{"d_model": 160, "norm_place": "pre", "norm_eps": 1e-05, "qk_norm": false, "attn_scale": 0.177, "init_std_qkv": 0.0395, "init_std_o": 0.00884, "init_std_down": 0.00884, "lr_mult_o": 1.5, "beta1": 0.95, "batch_tokens": [8192, 16384, 32768], "doc_mask": true, "dataset": "wikipedia_en"}
MLP neurons of a small language model. Each row is named by its layer, matrix (up: input weights) and neuron, and shows model dimensions 0-63. Each number is 50 + 12 x the weight over its row's rms, rounded and kept within 0 to 99.
After each neuron's rows, "fires in" lists the words (lower case) most often at its 100 highest values on Wikipedia text that the model never trained on.

L2.up121:49 61 37 37 51 64 64 37 45 46 56 70 34 43 68 67 51 40 39 64 43 26 61 38 50 54 49 54 33 44 51 40 25 34 55 47 30 57 44 87 59 56 33 46 43 52 52 61 60 32 63 57 44 63 35 42 66 63 72 58 57 43 41 45
fires in: "was", "of", "were"

L2.up452:53 57 45 40 58 76 56 54 41 60 39 43 40 46 67 47 44 38 56 65 44 57 53 36 49 54 53 46 33 56 37 71 54 51 40 34 48 59 63 40 65 43 56 61 57 41 58 74 53 40 57 56 55 48 59 43 33 42 55 48 79 63 56 49
fires in: "total", "record", "single", "singles", "scores"

L2.up464:64 59 53 47 43 42 52 75 24 56 38 43 31 35 59 53 71 64 38 56 56 41 50 26 51 41 42 38 56 47 60 30 37 54 42 32 33 45 44 58 74 43 46 57 57 77 47 47 60 34 55 35 32 36 59 44 39 66 41 37 31 49 24 42
fires in: "while", "after", "when", "before", "for"

L2.up248:49 59 43 53 49 17 49 71 52 44 37 54 59 54 33 69 44 46 42 49 78 45 32 66 53 49 39 41 46 35 52 41 67 42 50 34 85 54 47 46 65 50 37 61 44 46 24 60 81 66 42 64 43 52 42 66 58 33 55 49 46 45 45 55
fires in: "can", "would", "which", "candidate", "cannot", "dedicated"

L2.up93:43 55 46 65 44 34 44 47 57 73 24 41 53 50 54 48 42 21 79 49 54 24 32 61 68 61 27 60 64 32 19 52 51 45 30 55 61 42 16 43 58 47 49 46 54 59 47 53 38 44 45 43 62 74 59 53 67 64 50 48 46 59 47 59
fires in: "most", "1", "more", "mostly"

L2.up61:60 51 69 49 76 55 66 63 28 50 48 31 53 59 51 61 50 37 34 40 45 42 56 46 63 54 65 58 53 38 36 55 47 26 51 64 54 66 26 59 62 46 51 26 52 42 51 57 64 59 46 47 50 69 45 53 54 45 45 27 44 31 57 50
fires in: "that", "public", "changed", "change"

L2.up78:44 43 61 54 67 56 47 64 57 76 42 42 51 24 49 64 62 66 49 47 59 58 47 56 69 53 37 45 32 51 54 40 43 43 42 34 61 57 44 78 61 39 45 33 46 52 56 45 62 70 45 62 46 34 39 61 62 41 67 61 39 56 24 47
fires in: "released", "based", "by", "place", "held", "won"

L6.up0:64 35 36 44 80 47 45 57 43 75 43 43 54 23 74 63 39 40 64 32 35 55 47 73 39 35 57 55 55 35 54 46 54 46 37 43 58 30 33 47 58 64 50 36 24 31 43 81 50 28 51 39 60 50 43 60 52 56 40 39 35 46 51 62
fires in: "an", "average", "any", "analysis"

L2.up159:46 49 44 34 52 68 51 41 36 54 46 34 30 27 35 55 64 55 37 59 40 37 63 33 45 56 50 61 30 52 54 62 46 38 47 60 66 45 34 56 65 54 39 38 29 52 31 67 67 31 66 41 47 45 45 34 65 58 39 36 68 55 36 68
fires in: "from", "total", "the", "to", "on", "of"

L2.up384:63 52 59 45 62 35 43 32 29 56 22 73 45 43 48 63 71 43 55 54 42 45 44 34 38 43 33 42 65 74 31 65 61 44 29 52 71 49 52 38 31 58 38 53 66 34 41 33 37 38 49 26 59 43 46 54 54 59 43 44 41 70 62 43
fires in: "the", "their", "every", "some", "much", "than"

L4.up272:48 27 34 37 43 52 44 43 72 61 46 26 30 41 35 40 32 41 49 56 55 45 62 32 38 69 48 31 52 60 46 63 50 55 47 66 32 47 60 50 51 64 56 57 42 35 38 60 31 46 55 52 38 55 59 45 49 34 53 30 36 59 28 70
fires in: "and", "to"

L2.up636:45 34 54 53 32 47 52 38 64 47 57 39 72 38 62 43 38 63 62 67 58 39 59 42 43 45 44 40 53 46 50 57 50 42 79 70 40 49 52 58 55 55 52 43 53 28 50 41 68 48 67 76 57 60 39 50 75 66 44 51 28 77 31 43
fires in: "up", "download", "led", "married", "down", "upon"

L2.up502:66 58 36 51 71 73 36 59 63 50 60 38 47 37 63 34 60 27 51 44 42 29 63 26 50 68 70 45 38 49 39 47 46 47 59 66 35 43 53 64 38 39 41 50 41 44 55 56 62 59 48 43 30 42 66 53 56 48 65 34 31 41 40 53
fires in: "u", "us", "uk", "utah", "utrecht", "uttarakhand"

L2.up416:63 65 31 39 41 59 53 68 35 51 47 44 37 18 36 49 33 34 39 55 56 62 53 34 63 47 37 50 56 57 48 57 65 45 66 71 58 56 33 75 50 54 56 56 34 41 57 59 73 65 51 37 42 35 68 68 48 67 60 54 61 71 30 26
fires in: "on", "born"

L2.up600:69 35 41 39 62 72 46 63 30 55 42 44 46 51 45 56 65 54 56 53 40 63 52 38 65 48 55 55 36 36 44 74 39 48 22 74 50 41 40 78 42 42 50 57 54 58 44 63 55 48 29 42 69 48 66 24 50 38 26 51 47 40 47 73
fires in: "one", "with", "some"

L2.up85:58 41 49 65 44 60 61 53 55 55 36 42 69 43 57 64 33 47 65 52 38 54 57 59 16 49 58 62 61 59 28 33 44 43 45 70 14 38 51 38 54 43 38 18 48 33 66 81 40 51 50 62 53 45 45 56 41 57 51 45 40 52 64 42
fires in: "located", "north", "south", "station", "northern", "chamber"

L2.up506:51 63 59 38 29 47 81 59 57 60 41 68 59 55 46 50 39 33 43 44 59 55 54 57 51 55 52 49 40 57 54 36 45 38 64 69 83 53 56 53 39 34 37 40 43 47 47 54 47 55 60 70 44 46 60 46 42 37 48 48 25 37 45 22
fires in: "located", "based", "played", "held", "metres", "live"